Weights of a small transformer language model.
Size: vocabulary 5652, 13.4M parameters.
Architecture: RMSNorm before each block, rotary positions, no biases in attention or MLP, untied embeddings.
Training: a variant of Adam for these matrices, 451M tokens, 6884 steps.
MLP neurons of a small language model. Each row is named by its layer, matrix (gate and up: input weights; down: output weights) and neuron, and shows model dimensions 0-127. Each number is 128 + 24 x the weight over its row's rms, rounded and kept within 0 to 255. Numbers have three digits each. A neuron's up and down rows have the sign that makes its largest values positive.
A block is one neuron, or neurons of one layer that tend to fire together. After each block is what it responds to, as a language model described it from the Wikipedia text at the highest values.

L8.gate283:084158150129120132119134138147110090134131091157146198139110133140119141120061112109123127152099136114103104151129152129163128105129095159117092140148092140106162145095096146113158125163049146174131125133176110170098121107132151153135109132142128172132136128153115144134141118116146138127146154151131096147133141127166098145133110155136116121134164141124076109130145094099147121180160
L8.up283:106134116137172083115139104090129109173124140137140142167114163098127117149121119130100136113136129085113120151119085131133135130097136136122120136098102155138130100136139127098114163158119137149087136099143151139111100132148084108112109078131184122147134101168150149121144116113144144143104104158164107151144182126120145096135106149091138097138145193156064147131107110097151140114131
L8.down283:112118118089134129132112129092101147086107077115109086119122125138136139068126126136133097085145173125157069113104144122167155134107161120145164122074124105138103166105145173116133098109126107172119125153097127107118142150080136135112199089155131135158157100129126149157151157112155133106160162138121129156146140113135159150127145172121145106107139132114121159088145130119157121139112
Responds to: Commas, semicolons, and opening parentheses that follow a full clause, before add-ons like and, which, including, or while.

L5.gate7:183114117131088121113121161112116137109158125129138143138096107102132097120142100137159090082149150131094098122083132167145129176134123181155128101128133125111130117121140107064189142130129159137101124119175139162111163117140125111125170164143120123098131082147133163183091132128129140156122099138140115131145144104177131101151147130111155120096107134115136132115158123164123093147182
L5.up7:117153107133146146148150135099142135118128099139094134130153093157143088117090125151084148140131118144111115136132129099121135155111102118145107190150120163169167147108119191123121105135121100115097172157149139148139146125116095142151133141093158100142111121151137137074119148134110100146119139160118160141147080170177108158137154093128103103147135126154137147134146132115177133070178
L5.down7:134128125158112149161118175131170150141120081202111070153113123118126137108117121135128096111157165123115174170144105143179109137091127089168100136125078148106101137157101098136131136139149151125148110123095153125105112166131141153105127119135145106121135158092117121114084120139147124103110142109101118133144145117110129123160117155160124147096125168155118160170104134174106145163121
L5.gate86:148121132127084133166126140146162135095139086151152169119130078171121130123126126156124129121116144189086120126151129153121142154076101136146099129139115125154088162124115132150161166134152129133086095151136142119151150095071131111093122112166155138108113095113156108166085160128128155084142132115124127140110169123108099136122105124126120098139147177148126125133128122159131112156156
L5.up86:097105158147123136129125167140136097101130121154135150114163111132069136142053122123099113151153142143119142110097104116151147134140113136149176152168138117140120116118136151092119162156162148121119153089106142075129130114104128146139120144134145124112089120116082131113102155081162106114148128153127106119052136153109171157106139139148121153144092082151135136141114126115108131115129
L5.down86:155122132116131142152161119126150131155135137128133126109124122120169152151131091138157146144122120149139125119137102162120144147158163108162130127123072144136164129151129169094157138136141154107147143138116148104132139135136164082109085146145149147160128107113123137116061100124158129095169128153112105133111138120130150121135119158147144100173104099154159133097163149141104091140129
L5.gate463:102157185130081090139151089123110130119099134131145129086109122136168087128061124097163126091162155165131118120141119144144157123138133129143115120131098115172138110129082134102130136113156125101116112131145103148130165121151147150127110123146147107123096094118153144125157122153170092103106091138138127126136158127127101155118113098147138153124099131175096137167145149174097143151134
L5.up463:137137125154132145175134141080121137139173118121155106114148119119145086106113144098159141092145120151076111134172149134166097175151150152171107134152132149151146123113106135096143132123161122089103156098106116142125134076114137106188163149135154091152136148143112129118151129161144118110148055127151165137118160131112086139144127093123156139126146085132146169129168139117135143147139
L5.down463:171084122141162201184095113133129117159168130142128095132111102135141119122172096082095135130157125108114095128151138158191102159140130117149105112145107106099138123147115152113128155165159158140107136101128113110108116095093120113122143136120147145113170145170183089096111134101102134125118125116140149157149117131127086126115147116104184148115121134145166171083151107127162132176118
L5.gate475:117131118139112115178155157127117123149079152109110158110103071169125127155103117115139150145099155166114148134113145122144154130166186108120126079142131107152130105113132098126130114136138128151127136135128150140134141131144132143122127129137148100132130119071078110120132139153149167094145149115137136140097108128100131100162097122112132154144062179136114193083107103145143097165120
L5.up475:094114128144122157147116152105095131126097104165096162112087135135086157147110171150133135141114115124142133159167097112097112140074103112151121107148131067132141114124148107144161090103151177162166146108136148121096139134106111160107134126122149140132114111117138178131136121121152153165098102104118161158144108085126109122142109171132132145141142124144131158127147102126141102124154
L5.down475:124143131108132148139132097125157094109162155174104130110138139109108154125149131139112112105161122119116144165145113142127064124104098100135171107080133119103160129185125068132118122119141172136133120127108170108092110112139157138119123135148134118168166117155123124147124135155135149150118106104141127122125129160126130129136144099125155129122107130137131123149144119133203129089165
Responds to: Commas (sometimes "), " or semicolons) after an item in a list or clause, often just before the final "and", e.g. "ethanol, … gamma-hydroxybutyrate, and", "lynx, gray wolf, jackal,".

L8.gate34:111142171101114151122148138147108137077109125130112100092116162147139131129146175122130164131149092180117164101136121125132165112120143140138163116108124115110105134161130125089093130170110113148146118141130139100125115119120088172128130107165142144159094113151150122082104131139082142089097128134136106095127155181107123152101117108122120190106128090143100150118122107126105106089170
L8.up34:102117104138129136121136164136093128098146121175097124123113124134174155134159147137114185101139123161121141091129164122099120118133168130122137126153157159132152133157131122127083127117091172143082141117115127133127081114094075124134143128153136101094087116127129119086116155128095126131129114124165153114087180160106166131108134066125138107121140131143120162138133125131122155098138
L8.down34:174101105144126163150089149147116114143125111139144130153125127120151149149090089142147147130194101131172124097153098120125156111135121145182122075152201110164092147115139175110103142091133141116171166136100166145110155144093098136123099112082111155113140152129140142096139136140146121126121157151139098157118101133126143129113125118165106133127136146100121178131144153128143128117125
Responds to: Mostly cell separators and numbers in wiki tables, such as track numbers like "2." and scores like "3–0"; also mid-word pieces like R-ach-el and St-ing.

L10.gate159:113115107132124139125177137111106133125148133134116079160160163115083139100119129139085144122086159135123096155094120123171092089158114111152156155093125121187171115126142168132131095119155115145131108124141113107148142126147147137150173130170092131128115138159127164103095110152129142087161120135123132132125113129117116129123149164134149147122136115105113175156112171116116121165133
L10.up159:143138099133124132071146185156089165145139103114104143140141156131122137147149139139094167154121140110152157110129112163149142127079122134132129168127096132182133136125138146132082149097141133162139065132154106124126129080182122106128119105139128154088115112140115158150122157128114079136141131140163094135099143122160132128137171127108092126144173146176097130116100147155152179131128
L10.down159:158181140103099139130105106167125127142085118140177156139131097142127137159140098146085126176123147138133128158156135130133183132104143091141114139142132101106162106127096131158172160143163146134134161118125144163149110119132119140088143133092116173090108142110088095172111128134117193100105112123179140132127131145120125138136166144134128135149150092151108103096129110164142158138134
L10.gate473:134116145162146155124120140086127139110140131166089104138108102074171146130145116118134122113147104127115133168139090148146107110128134129131082084075119131140119124134153152138116104164130134093119100113119093198180149128128089111149132096114114139114120101119077136150141104103158129114160119121165155134135116115127084099165138148129120148104161139118126117138138120156128170138171
L10.up473:081134149127118135134098178106174083136138106137134124088145085135118109113123141122095099092131131099110152141110104199096147146133111134107137124141120140143126129152149110060141113132126102099128157146160116157114117118096093100103155114154209108131187112141114088124130103109152107111094100176123146100192121126141154149096136122147107131171115138120155145164136132156115104151134
L10.down473:123182153147102094120141138173112101120117008065098118118088119157128168156108132149135164162137088089151056117136065137096133122149166135162127107165128112153163143164090120104127134112136142127114130116082117093112141128125182107150144128131132163165133120077125087100140101121150129151125142152114117117086117133102084152123134098126148140097137106131106137135119135139153104150116
L10.gate502:118105188147101131167090140105159148131096156122126135133083084142151139101115132131124143111077152150136109109126132148170133108108184124101141133133126103091126137108182179119136108130130093107151121132074120134072112097120123124128118090118148127134092116128099128139127102083157130126137116085134151144117078111118111114138154107118139085121130165121081142185154106152143108152158
L10.up502:153118130155125140145120164121145142167116106156100098096101102195145114121113120126143121147102170112117106161116126151129166147175122116149125113137095103092131121116181135098126083121150104146117114130147133143135090130127165099112170130159134115126078126124133126159140129082161132152135179177093151145118134121157148113102138119107104101126139169132142150155114137115191141083098
L10.down502:137128124139134149148126149121167134154052067088145146149167138121113139131089136153111121117140095120119089123103136131129140166134148143113132131097143133152083132130170118174126137119130120184145140106143118163120113134119116065114130136126113155105115160135139191146097102144119139127119113148166115157116142145092114107153142129173121126100134092126110123147136181122122099135117
L10.gate673:118148137119112122130109154140131125122127127098135119124107163169119153107145106111177115087162159123149110186120104159113117122145105109131160131114116164137160113097181112085120129086121171142089162125209133162141133140144156083109154119121132177109128130127127130156126145118125106142125138137115117160159137148184136120140143181178138112156115091119108210136098115115131112150106
L10.up673:151116103129091159125102160105155138172129081143128112107106135094148093106154103108152081078101122125133173141156088135130144109146132129074087158101135146141112106129125165131155140091100147108097093107125117121107158132115157157102107096106123157191167099103086120088123118117107175125161166156123130152126143141162106104113110123141151140179125118144135123143074128109123100169127
L10.down673:129129110123152134111142108110112184125126089132166146145112105167148164148094138132144123126070146088104100135167167116121132141132116148100142104085116131119212117130166132145132122168079124130116097119127146141111194128083129164148163123148087121156135141101139116125142124144120109151115120114149112132135130112100107104150121119116103158084139145122118124127163145139133107091169
Responds to: Commas, and sometimes "and" or a word's end, right after a complete clause where more follows, as in descriptions: "head is small, round", "tile roof, there is".